config.yaml
head_dim: 96
bias: "all"
init_std_down: 0.00172
schedule: "wsd"
MLP neurons of a small language model. Each row is named by its layer, matrix (up: input weights) and neuron, and shows model dimensions 512-639. Each number is 128 + 24 x the weight over its row's rms, rounded and kept within 0 to 255. Numbers have three digits each.
After each neuron's rows, "fires after" lists the tokens most often just before its 100 highest values on Wikipedia text that the model never trained on; "fires on" lists the tokens most often at its 100 highest values on Wikipedia text that the model never trained on.

L6.up452:117113109124083119118129118118098112108086125110121109138145117110135144109114105068075092140161153140151119222090089159105156098080119112062136124135176094119127131147138089119144130147131088153159140175111138142107125123129091120119123141148110111142142121138153121110168137134143112157187146164114112147099100164113127111142130133167122118129139117179105148132135125124089134078110
fires after: "2", "1", " (", " "
fires on: "2", "0", "6", "3", "4", "9"

L6.up625:138101173191131102097117113101123101151126087114112146130121161134178154100162140119127125134108148131108136133124088097114150079138093120166105122126153113139144154111120108121133127146153159138136187152104122122102169065139144136101142126171147141138164113133117151140141144142091112120160147088127113139131115164129089167123127113139125132101151135125098139154131107089143098116137
fires after: " |", "."
fires on: " \"", " ", "."

L6.up2322:055158115149150150103111134146115105126107088124121130136148106129129146129187075155158131102152109084098125181119113142080134175110155099132117147088122134142112108093159083133095125117164110087105118126126116141156103154156103137084157144116159151119170110139123111126125135097142158104119141146131168134115133129135098108183164120128121157102116157118133154140087090139126129124093
fires after: " ", "–"
fires on: "2"

L6.up702:170130158173097125108110126142151155157126109146163146142148114150132138142116085126148151098124083101096102112145099184057127133087122092109163107136141118120134128110103140124126095129119120162073114123150138152138105131146131112133126116086126107128144143137076164085118105150101138132127110180148133168095101140113158084149124121173132117117163170083102150130106126136139165155093
fires after: " |", "|---|---|---|---|---|---|", "|---|---|---|---|---|", "|---|---|---|---|"
fires on: "\n"

L6.up1017:116097123120133118108130113117119153155097131169154091125134149135112133133134109096132156117135153108149142122103127082146091150112138120111117125123101144136139101125122108128130142160147160140083071128144160162145091120106169096123115146130130113157119117116101110135113089163075104125134068115122092143096153113152138138097109111155144109084095189126088107131159114183119121120105
fires after: " |", "\n", "|", "0", " of", " to"
fires on: " ", "\n", " the", " |"

L6.up1091:173128149163167172118140124161158142074112068127113119122124123127128140118143124121128115139112183103122113148135141091107131131155139133074094154143141116118117138114125110110148167142135156164130090124137095163167093173117110141105128138140175136127135140125105107140115125121131167137067180129168171138100120145109125117141129142125121101133135167112127152123111150134167128129146
fires after: " ", "2", "9", "1", " |", "0"
fires on: "2", "9", "0", " ", " ("

L6.up976:139103154122128091109145097167124152107105129150092129118177132127101162108129094139099114140100097122119153108139110147149161116140118083117130105171115148142115167125128138124125124135109097151143127118123105124123153138148121136089122108119135096118147149100118102108112098103090119090114157124145102091164104127136132110091118144089113096122107093150146089115121134165177152112103
fires after: " ", "1"
fires on: "2", "1", "3", "5", "4", "–"

L6.up20:142102116159134064127120136136080114111121120097147142117120136151153139160117161088151083118137096172126126144154096144105111137113131115127174120109122152090101123132123151107103101171123131162139175124094152110164157116134125148139108114135134117100158130139185134118128133114167120111096144153157151131168172163111159123142180099111131130162104128165103135150134091110079157133095
fires after: " ", "2", " |", "1"
fires on: "3", "2", "4", "1", "5"

L6.up1821:134161103145180135149156155115107134099138067144116125134149126137118144142149123116099142098134061117144126105173075130157145136122163137111161153113141096103116101120141162132138099120120130125131134127152140103098109125114158160101128132164190135127129121178132115128171110152141152100121129133134117144136120113125122141132134127189184125129156136152133164129127170168122142135102
fires after: "==", " ==", ":", ".", "\n"
fires on: "\n", " all"

L6.up1932:184136114152147095186134130171094143121141137099154123127202125130139107132130113128105160136129158105137164108122117138079111104122084113115124159126182118113097100138101154170179139135191106169160165148106120126156178136165117125109191148090179128126138113185124175122132158181146118148159124140135108147112134171155118143104127148088125130127121160154121095138121121122086128125098
fires after: " ", "–", " ("
fires on: "1", "2", "3"

L6.up802:155178143142173127130106092162135107145144130148112131145152095149106119152145120127149121107126084128161142127089173139133145135145098158108136153117119151148156135092129123132104118132136141113119131088088120164125137109089129121080133138141125178145149108101135124131126143086094186128147148098137081135134103117139131137169136124158162153121151123147141146129123100142184159093142
fires after: " ", "6", "2", "1", "4", "7"
fires on: ".", "2", "8", "6"

L6.up1232:146124192091127139101106137097166128141133098150114130156124116133101128137170143126109112119140112104142139178172143113100093161115129130148168133121115161129167086136129129116152122137119148099121098128143145185109124121121138132121144054119141163132127135127149124140123116132159118133120091142105121159101167107105109080099157155155174106136139107137095148136114141162118106111164
fires after: "9", "1", ".", " ", "8"
fires on: "9", "8"

L6.up612:102121160140167140104127161160171081139168133144125107124130126152105168171144166118122112111161088116119113127145119123134181138100114091142142132084110169047132137132086135116142135129158142132157132098143111077072135142140153114146116112113081116114148114149141131136112133128090131130122134124187112131150160141157125129126149112134139151123139112140132132110135104123119111148152
fires after: "1", "2", "3", " ", "-", ","
fires on: "8", "7", "0", "9", "5", "3"

L6.up871:138137141106112171115109124153160140129157142161095155113127119140165160107131098087162161073127133095114122112150110120106104096133120153153130128114130124128156075134151126104191125093103125143122156156162134159116173106148131106110121141109143188115170124130173151122065099099101129111120096133099138092104112144100135101119100129124101105099163117119112108118121144159148185095165
fires after: "0", "9", "7", "4", "8"
fires on: ".", "7", "8", "_", "5", "0"

L6.up1649:090134126151110104134097123108129166155119125154130119158133168170141131112098135136169122151118116078118150105121137160167121139132156093142162148126115078115140122139123138122145137106153148149136129132121103090167102129138155084097148108142099145080084106129112111094092088167092152149136142130123152091125185142106093148132113124121170118107115171115121113177129137141118159101165
fires after: " |", " ", " on", "-"
fires on: " ", "1", "2", " on"

L6.up1979:098156128156079139152155130162110163097138135123164074173104086149105123103135125124071151152136153112088137129124111118117145165136165140119116112119128151124101096128117163148150126134115157126153118114115082122110087164092079107169081122117143136133119134128143092098115112141157090124136134074130139113126110148170107112146105164140156122129141126167115163136151119144133153149128
fires after: " and", " to", " from", " of", " in", ","
fires on: " the", "The", " The"

L6.up1270:181077114110184096116186141134152145111119126150136122152130119138143114103146133090136181142097128114129160143146147110105162152083119133141144174160105137107158134159101144159078116126132143122125092134141124163135138117135145075095107126153125136152204147156159139094089098142128138177131103152144086126140132109139127123155082102123098137127120186083154102148108175131124092160137
fires after: " ", ".", " a", "0"
fires on: "1", "5", "2", "3", " ", "0"

L6.up1615:086123185122106081132150124173126170151149126167132100113141120116127142127183152107155119129125154093118134182137133125102087161156145093119117120127123189121128194166142159121097109106112133100128127162078097149179133109122140164099140166157117120158123141129151144108099140128098158106084142131131142124141116114141117160112111117090149115113162105115157139133145140123122134094113
fires after: "2", "3", "9", "0", "1", "4"
fires on: "1", "3", "0", ",", "8", "9"

L6.up541:181108130134095114100143150113146123146144129147094120148141103160112154154146150145175142135179129161125127122098145125134161102128121174092139143089153146095102147147142093151178129127125175128155123095114140117096153168112136135108150138163132165113093129155113127138142129111180117116108149120140090114093136139125117119124136119162145102138135160152116094126107113138145146122163
fires after: "1", "3", "2", " ", "rien"
fires on: "0", "1", "2", " County", "4", "7"

L6.up760:177171119125081157176133113113155103087165096145132128126131105145097141134151127129122116077089120134116104175132161123147140121101118166127143132114123175140081109134137139120126109133101155101140156148146136118169123117142113116133110116155141119123136107137138094136099153156128130096157144129139108130146187141147169130162130094101128171145128089161135141090152167108149146131098
fires after: "2", "1", "0", "–", "7", " and"
fires on: "0", "1", "9", "2", " households", " (#"

L6.up862:095096121126191139109113127125128115171115147088102137102116128138138148106146167112133125130141155176091103117163103143099113101169083129090145165091145152103137135141122119126117132125125129141077138118155154137122131133103137148103136079101107134162126129149114159141137148099121127160113079153075155133089136128172144116145139148177158109123105095149130136141146147153125142109148
fires after: " ", "1", "0", "8", "9", "5"
fires on: "8", "0", "9", "7", "1"

L6.up2340:137159132159112143126105129127108136151138146131145091142118159128130133155153121129123097109106172125134183103128122112124110109105107131155157138132123140144126174149110108100165119108144096105158104142116148116172111145150129109184134148126123126182131155121128144124096149183136153118155119139088108140166134108071100156127135123206099156105130142147129087191146135135152157159126
fires after: "–", "2", "1", "0", "3", "9"
fires on: "–", "9", "1", "0", "6", "8"

L6.up2032:101128104157128104080124092130133111126143099105098082109117088058141137139120130112149112158154166124118100111141127122151136122154134111105119106188098082121137110087146141150148111113151139131147147140161109112129158145133162113108126134147161144149156117128129133123120116145106120179157135136177122104169111100112097106156133119134121158130135154123118165081165120122174112150146
fires after: "1", "2", "9", "-", "0"
fires on: "9", "0", " "

L6.up1910:121127085125156108116111153121099140132090160122136106142131162127212149124122123141120119148134114121177133144124097132116136116105120122136083106158098101097157070160136137106114120102136146120122136122120074159128166130144121084120118122126151133125149143126175140159127111150148123132135158145166155090101111137115131105170114135183148155112123104144150101109153107103080116098123
fires after: " in", " the", " In", "In", "'", " at"
fires on: " the", " ", " his", "s", " their"

L6.up1977:128116031103103116117081113125114153166120112131171123113120208130152184139092131134113138121147141133108118137160149140138161125087140131132118103127157124141136087106083105165123155133097100100170131153101102145115143126150123125086130130128117143111112151148117141126116127099154142152166117124135122137160130140128122131173127151140131141108117163082114137123124105156119109114159
fires after: " ", " |", "\n"
fires on: "4", "1", "5", "3", "6", " Swing"

L6.up1458:166108136159142159108116109127114147118103139155120105166137075131123104115145158120129110149134146106099121120134137115069108130147143170146139119118166107141088094085132116129122130114144125099126103119134148144098087146117088129118125138141136124146093124130118147172114187147136138143134120106107124102104145162088157108140147141148121138113139147131139137144143120146123119118126
fires after: "9", ")", " —", "3", "7", "1"
fires on: " |", "0", " team", " Heat"

L6.up2618:088146151114196140131105148140160111128116125154065142172149118130116154146126117139104111128127146080153125110114159140151140173145143105148121134106160121127112131128112128144154125109131111086164120104156095147158119145127122157126144102179139113173117135219182150177109108147145166108106111152169121138118130134148121127145160144117145106130098122120117159132135171081104107132094
fires after: "0", "9", " the", "1"
fires on: "0", "9"

L6.up446:110137095142150134113163086131148098140103110107126109142127164061181113141132111116173118100129111116086135110098130148089117103085108132138129095119186112136127131135093101120111144060155153082144119123158090123106148163117162112118097116128148105140118147104129127128110125156119145172095155164151122162110137156159121143122173144157101140135123135112136148123146114105104137130133
fires after: " ", " September", ",", " May"
fires on: "2", " ", "1"

L6.up144:128156152139130135102153164167138149158098138102071152129133151112084138138144098162131121068100121144077145075113097123112115125144097158127127144149174130127130130130151111067142103133082112177120150156155134066172143134134105126163091131107168120132120100181123170172104099133115133097122099128135135132132114134153152129169119131113121170132132145185124125121150123169139189128110
fires after: "0", "2", "9", "3"
fires on: "0", "–", "1", "9", "'", "2"

L6.up140:141151069157120126139117145150145139160135101088169138156146128128133138137149115104150112103131109119095162134152106135110141100116135131090121132082113159162164128153126116134078107133126103106148134168117152092175200193091109138101151159106082154154125138116137122112107129158134127207115132132122126127129138102143139114087118143121138091105081140114153173138158078181171109113121
fires after: ",", "0", "1", "7", "4"
fires on: "0", "4", "7", "6"

L6.up1332:155155119149142119127117085160140117110160149120123110112114103095132154167134180151073130133106157171149162131118134135113099083097146160146116165145138125147145104140161154115109145154141092133115108150142161116074112127092124062125152133093172157112158134144091154141167132122136126097126126085146179144063110118187150124157098141190120111117101113108133127151124118102199136090115
fires after: " |", " ", " Turnout", " votes", " Total", ":"
fires on: " ", " |"

L6.up319:085151066089076142103121134107114137134149159115147139152122168111084144178143146122127164143109126141114164121126129101153122111153144139133139094091129129129110125119124124134096120121120130148092145132155147124097112151131122110125117146136130113161150095158112150081178066107115137118067127092141142127135123125122114133138111140101161121139124120145125148148120142135115071105135
fires after: "."
fires on: "\n", " as", ","

L6.up1442:133120117142113125135122151139134120108132132161091128155129142158163151102114091122093149126128149124098164112161095110111131156079145157114098106123133138166084140139108152124156117107113101094125121117138125130148109139120130119151170130060098133139131121136123139132124121126140086146108129109083147172082177100106130104149137108125112137101123112094136116137112143110108113110158
fires after: ",", " ", "–", " and", " to", "|"
fires on: " ", "1", " who", "–", " which"

L6.up527:123136118099153116118098159122126162119109145177111145147159116112142163118106165129083107137148145108115157150174142191123147115113119135122072159121130120170132094187146138151113088156162126113127095112107149133101146152152101113120135196093135090129106071169154121151160146144150151143149144105146106110101138112169140131132150130148145137156118129119132115106123162099115117119138
fires after: " ", "′", ":", "2", " |"
fires on: "1", "2", ":", " "

L6.up1990:097130119144116148157162125091109131115142112136115169111147121143093089149210127138122106128112133087117163155136107190117132159121145078120099136126099137146090098142098151131104136176142118097150134116094122144126100131143139153174144104121143117136157153116102122107139138151077113105120148137134116141149111131115144155114126131112120105092136105158101091155123096105113117111082
fires after: " ", "2", ".", "1", "′"
fires on: "2", "3", " Park"

L6.up1700:137098178129160096126169135125160111115141090109120134134109103152141148119104085146124115123116120167140098130154118125143141154146093133109153138149117104128111164124057132140103138148167180119163140099170118114148141113176110109103133139110115152124164134113163134131134111105081133158115138147143132118092119107147133124114132117077141123134182134126108143081134059156114152170128
fires after: "1", "3", "2", "4", "5"
fires on: "9", "8", "4", "6", "3", "7"

L6.up1009:132118094126141127132137136109095117132139124118129144114167135107108149134105122124107134118127109127151101159128170122149122131126135142133111158146108142156138139067169131142125137131173129094110143086126118110124157196122132124077106153128125149111151103145087116120134135123109143173121112148138101157106090121168116111082110135163133130133093118129153143154150122122155143097082
fires after: "0", ",", ".", "1", "2"
fires on: "0", ",", "5"

L6.up2608:131143139134146132148163107132112113142125162158099104106133109086146130157150124135109141117100173141124132146101100123164115087160134136162139163137154102160128108072102122185144132136183119149128122148119110095165149138142131144105125107108136150155104164132151100125128127127143098181117108101137211166158111086115159112130144100117117098129174137139111151139108135152138112136141
fires after: "0", "9", "2", "1", " is"
fires on: "0", "9", "2", " part"

L6.up849:082161110148108166124124085159108141125116099169127150119146158111137150135108129130119145113123116121125085179160192100118082174152151107156106078149116129120139099050137106141143140113105144129137095142146136107158104138151095152113182136136137125160141137119107141121154143115166093134145165093120129124075115126119115094121150139111133098107131124089102154091139102063154102167146
fires after: "0", " ", "2", "1", "9", "′"
fires on: "0", "2", "9", "4"

L6.up1710:139171114107116108112108120123140153096120147160145176137120134125141130121121138124133080151122140122135101145113069141111153121164118112129119094153139110121108127133145141111070118135140109178086128125121109133134191144171099146136133107171145117119124130112134155109080140113117131150135104126114115139134083179160091129120084094167120089125108130131155116170115125079130118102122
fires after: ".", " ", " |", ","
fires on: " ", " However", " however", "6", "2"

L6.up2587:140123114132127122153107098138130142171126142119097151171124148123123136153110110136093175124136151114113145132166140137157149110104161110109120108110136107124149141163108109163113128141141116122150142148182116140146116115105138101139075150124151141138147127133128103071167078129164084106178140133120122142129134132130122119130146139172147104092115159079155092154102098120103105124169
fires after: " ", ",", " |", " on", "-", " and"
fires on: " ", "1"

L6.up696:140150103133145155166110131120086139122124125132146097085105175073127094115150111122131130122089127116122104130098069132137094154097114160109086144112159144139134117116113178147103136111110164140138106105114113132143130084119091137100093131147113147100100128162169131097116148139121133138109137109165121146111172154138133097149158102160120119141142124111168138140172136142143088097138
fires after: "0", " the", " in"
fires on: " ", "1", "0", "th", " the"

L6.up992:127122155111181108126073156145164119136135131113144124124101110152134128195120136166178083110156101114105109173153098133154107075135134126098165169114086149148148125131076145133152152153136116145121164113103145099125168125115130129074147110109124124159147184109096129078106139151124185129106125153184123167124122127123124131109125123134138117147123103153099130121123094150096173097164
fires after: "1", "2", "6", "5", " "
fires on: "0", "7", "6", "9", "3", " ("

L6.up1949:172136150140155118129131136138103157127152157133102122112110107142117160130138144171100099107128113123159097183118109118125088103151114065112091132107119162105099130120133131146123093137119124076208139121144145182135089106133142141149173131115117167133135105126167101123101093124114089121110079128146137153158118147153155150118129127147082144134127136108131101096147082172159149110124
fires after: " ", ",", "0", "-", "2", "1"
fires on: ",", "2", "5", "1", "3", "4"

L6.up2102:109178161116180119100148158102143135131140173146099137144157122125101122132116122130146139124137105136118142094118123116124142089076092151140147157111127137116157124147131162126135148119125121142134126073135151113137173099091127148098159114154105138114118189160128153123137107161145108125194127101119108156123130157115098144129167104118124148135115129126133140120155114103108116136169
fires after: "1", " ", "0", "2", "5", "9"
fires on: "5", "4", "8", "1", "2", "6"

L6.up1136:088136050156152118140155098174109131157136114132105138132142149125119159135115130095158169106149102129117164157131137161100075165152158131146128122077163164089127119113101080122111150147152130131163104143157174114159129104147142123067123126137127127092123137131105140122121117148118122143105137110130121131125141135158115125136135115126137122122131135129123103154137125117142152136120
fires after: " ", "0", "–"
fires on: "2"

L6.up518:173134057154095098104121118133119173151110154139111137144169118102126123098106102126153147116104165097153146155095126144135139137115101136133112167176146132140147109125138101126134138095095130119136144144123125133133115160121176112143148123084132165118166127089155103110075159168120171149136176148113129119108121103115099150139133088130109121128112121108183103164129134119150155108123
fires after: " ", "–", "9", "-", "0"
fires on: "2", "1", "7", "9"

L6.up2191:147142097074080140130160168085119144188130166087097143117130116115108143187150140126163119155071100097119151120124150110177130149134164122182118123096128124104137161104138110122124122123162140147112118113149133120149118114134110122155117119127151110140128135122125143101104112112159152105090142109106079157137111114123116126127098146090148124133082121123106145141115125102111147137143
fires after: " ", ":", "WC"
fires on: " |", "\n", ",", ";"

L6.up497:118155139097107106111109135128118143112121130126110121145173179108106161122128109149133137181086114127173135143130060121111095153110108085094150117122120145143140120115125166122094124116100142117138131103132140135147108121119069147106158100127118130101130091183137149091178116128138140150090142138154163123142099182140128161121171104090102148155103097101122120151145136134131151149101
fires after: " ", "/", " ("
fires on: "3", "5", "6", "4", "Hip"

L6.up2609:092149084165146125128127140130124142107208098132129105097107143077155123157178128149139132089087143116077142137156135165124101116098143149109112133113167125148122112035105122131124158153169133136136090137120136121119132145135135127155104160134143107082137129136155161129099134130136143133104124105117134119093157130118167106173127097108136138078154131106124166135122177133130154125107
fires after: "0", "3", "2", "4", "5", "1"
fires on: ":", "2"

L6.up1378:110171103121119142142120168161085141098110146159129145162186139186148139136090141107110067115120126100086142170120097101127129136141102113099135139144126109135130144089168096146114134150104156113140171132194104118130118077180120160143121112150129151165090143155190119123112134122122132135166122134153158132103122115163157118123143117111169096115128144112124117116155094140117124123127
fires after: "0", "2", "1", "9", "8"
fires on: "0", "1", "9", "8", "2", "7"

L6.up313:127138096160108177100131109149149120137121097116111111100107139099126101119109152118125146098152140137102129154135152162164120120118138165132129119143134150089121166123150107106118191133165110116154110121130096146133105088151101116117119132123133127140128083114116155138160134173149117145156100130104115118129115144168129125099134130128129128145110112106101086176120136144114101186127
fires after: " |", ";", " /"
fires on: " ", " ("

L6.up2319:115094142144119147191107162104151129128142130135130107092092079105095114111114166174107136100162198128155134111150116127110138096112147151104099159140134108142152140140115159185146155118131116111115097147137113116119114122168146113097100168127121116108128155119141109123169098116151118131143144116116114128081146100126118108118085101112140116155092095096092107126186135162156142133138
fires after: " |", ")", " of", ";", " time"
fires on: " ", " of", " |"

L6.up1102:091102056148142118173170137151101118121119111138141164113134159126124129140131127095104118099109110163139102140119162121107050132159106114164137094145142105152173088150099121147104132125130090155145158071175141149128085175137146113122160139103184127150160163120114090105165141137120110161099158100145143162149090125168112088172157070136115118119127138101097115145127129141111151125149
fires after: ".", "-", "\n", ",", ";", " \""
fires on: " ", " R", "E", " d", " N"

L6.up2104:128103160129147107124123178121095096138121118081087123135135139152149079150100132081142151131174139113108124186141156103132160154125145113108080124060117154109130124133122145176145109126155119156147137131102149107131160176195107130146145108139097093171137176121163137133157114129117112156081152122082130168127094116146131164117183117117095096125127141161169134118148127130121141091123
fires after: "2", "1", "0", " ", "4", "3"
fires on: "3", "1", "4", "5", "2"

L6.up842:140127095118175118144131137174077118153129140084107112143101126115155128139158151142160134119142131149118140108140122147121142126088164156101109142142134138122114133147099091110142112072121138116160107142189143159135087146153157103101086109091180103151186137095158131114123135173120146152117128150124172119115113142154095139148162142084124117156130109151151091146116130073133134120140
fires after: " ", " (", " |", "born"
fires on: "2", " ", "1", " l"

L6.up2410:096132114170120152159141079147158113123073135110111160114151165123139081134116150107106085116100147100122147129088077157116118139119140139130098110115153131162112086164153104124136092089103164083128101126114119098134098137177102118179115135155131104139141144119138116115133149128091104175101179112115119085146128148150125076173136137139107126115112139109130160090153075156123125126122
fires after: "0", "1"
fires on: "2", "0", "1", "9"

L6.up1907:142148103114156120102146114156117099140116123108127097182210149123125135107122117102123109132113127146110118108132088132159154133132153126102132144103146119141160111122108089113088139151151130117130139142158085153165092111138142144125150103144145104100090140097149097103141133130144138155087133120127122128140151115173112144141163152115105096122151103102178164069131099175158137145132
fires after: " ", " (", "0", "–"
fires on: "2", "3"

L6.up1593:131167142105140127124144077165166136134129119160111165138165143160106126132104091092129095090129125133121110104129113103141123139118165156130133107107140108132101152111081142147152139098087098160124122125126141120131166128138138102139135115100076127119103123146093134105171152108126124114126134147152149111124140135139103103132154125105129127104120092127128159130119103135182139165104
fires after: "\n"
fires on: "\n", " \"", "==="

L6.up792:134143097136105124161076126128144161157135093126146098136143106123119123111130145115169119100111112111090116132178160149108123118130137126140167100125140089127137114075104112142114136087114143132110111127148152090100090141131088073105105079157110104131152119120147100145098180067138134150156147140128134132127107099136147127113100118105166086142153104100127150112126105136114104110137
fires after: "1", " V"
fires on: "9", "8", "r"

L6.up1713:115131114145182140128163085159133138103070119118139118148117100125102135099115112092093069120082115110124129140100166121080146094113099164105148125149156083128148096150126101112123153154137133125114102097130110085163098119125164154097150156131171129143162100099144116093140123130099123185097150089128134129156108145143124168172148114110093141139117084119126125104113136123139096106127
fires after: " ", "-", " (", ",", " March"
fires on: "2", " "

L6.up1010:126104102121141106171127084141156099158155136143072101130124126135130148095155114115142093116109137125139111118121116132118104087105148120087079078106138103081130150125121164101054114088142122111151105143130167171094136124140145099098118120081126147157136130130093105106176123150119148131139123083160117144133100116129107109130143108146126111127100117121137134099105147157170096099156
fires after: " |", "-", "|", "\n"
fires on: " ", "2", " Total", "\n", " Party"

L6.up2186:139117140141145103110144138098115153131130134121096141129142101130131128122058146135112126113115153115107136118160127106133053169095121114130106108094147143150141124111134148159144137065134133142097092125156182139128150151116194120151131156133092127119124188111165133098112168148086127086097122127141136106141142147177133145133124102144104087083119142091109091119136109155125128094163
fires after: "6", "8", "9", ":", "4", "7"
fires on: "′", ":", "°", "0"

L6.up1546:139115170097081095125104116114118173138156135116116100151117155109133135130167119113186140108134146096090104088136113114091117188135125166165126130117154147124091127089153102169124199102105148161147116111080142106104124146119166118125151138160123132139135167128128162139104113156109150119145107159125140126148102108132159107145115195129123144101104120147101129145133101108122124132118
fires after: "9", "1", "0", "2", "6", "4"
fires on: "9", "5", "6", "0", "4", "1"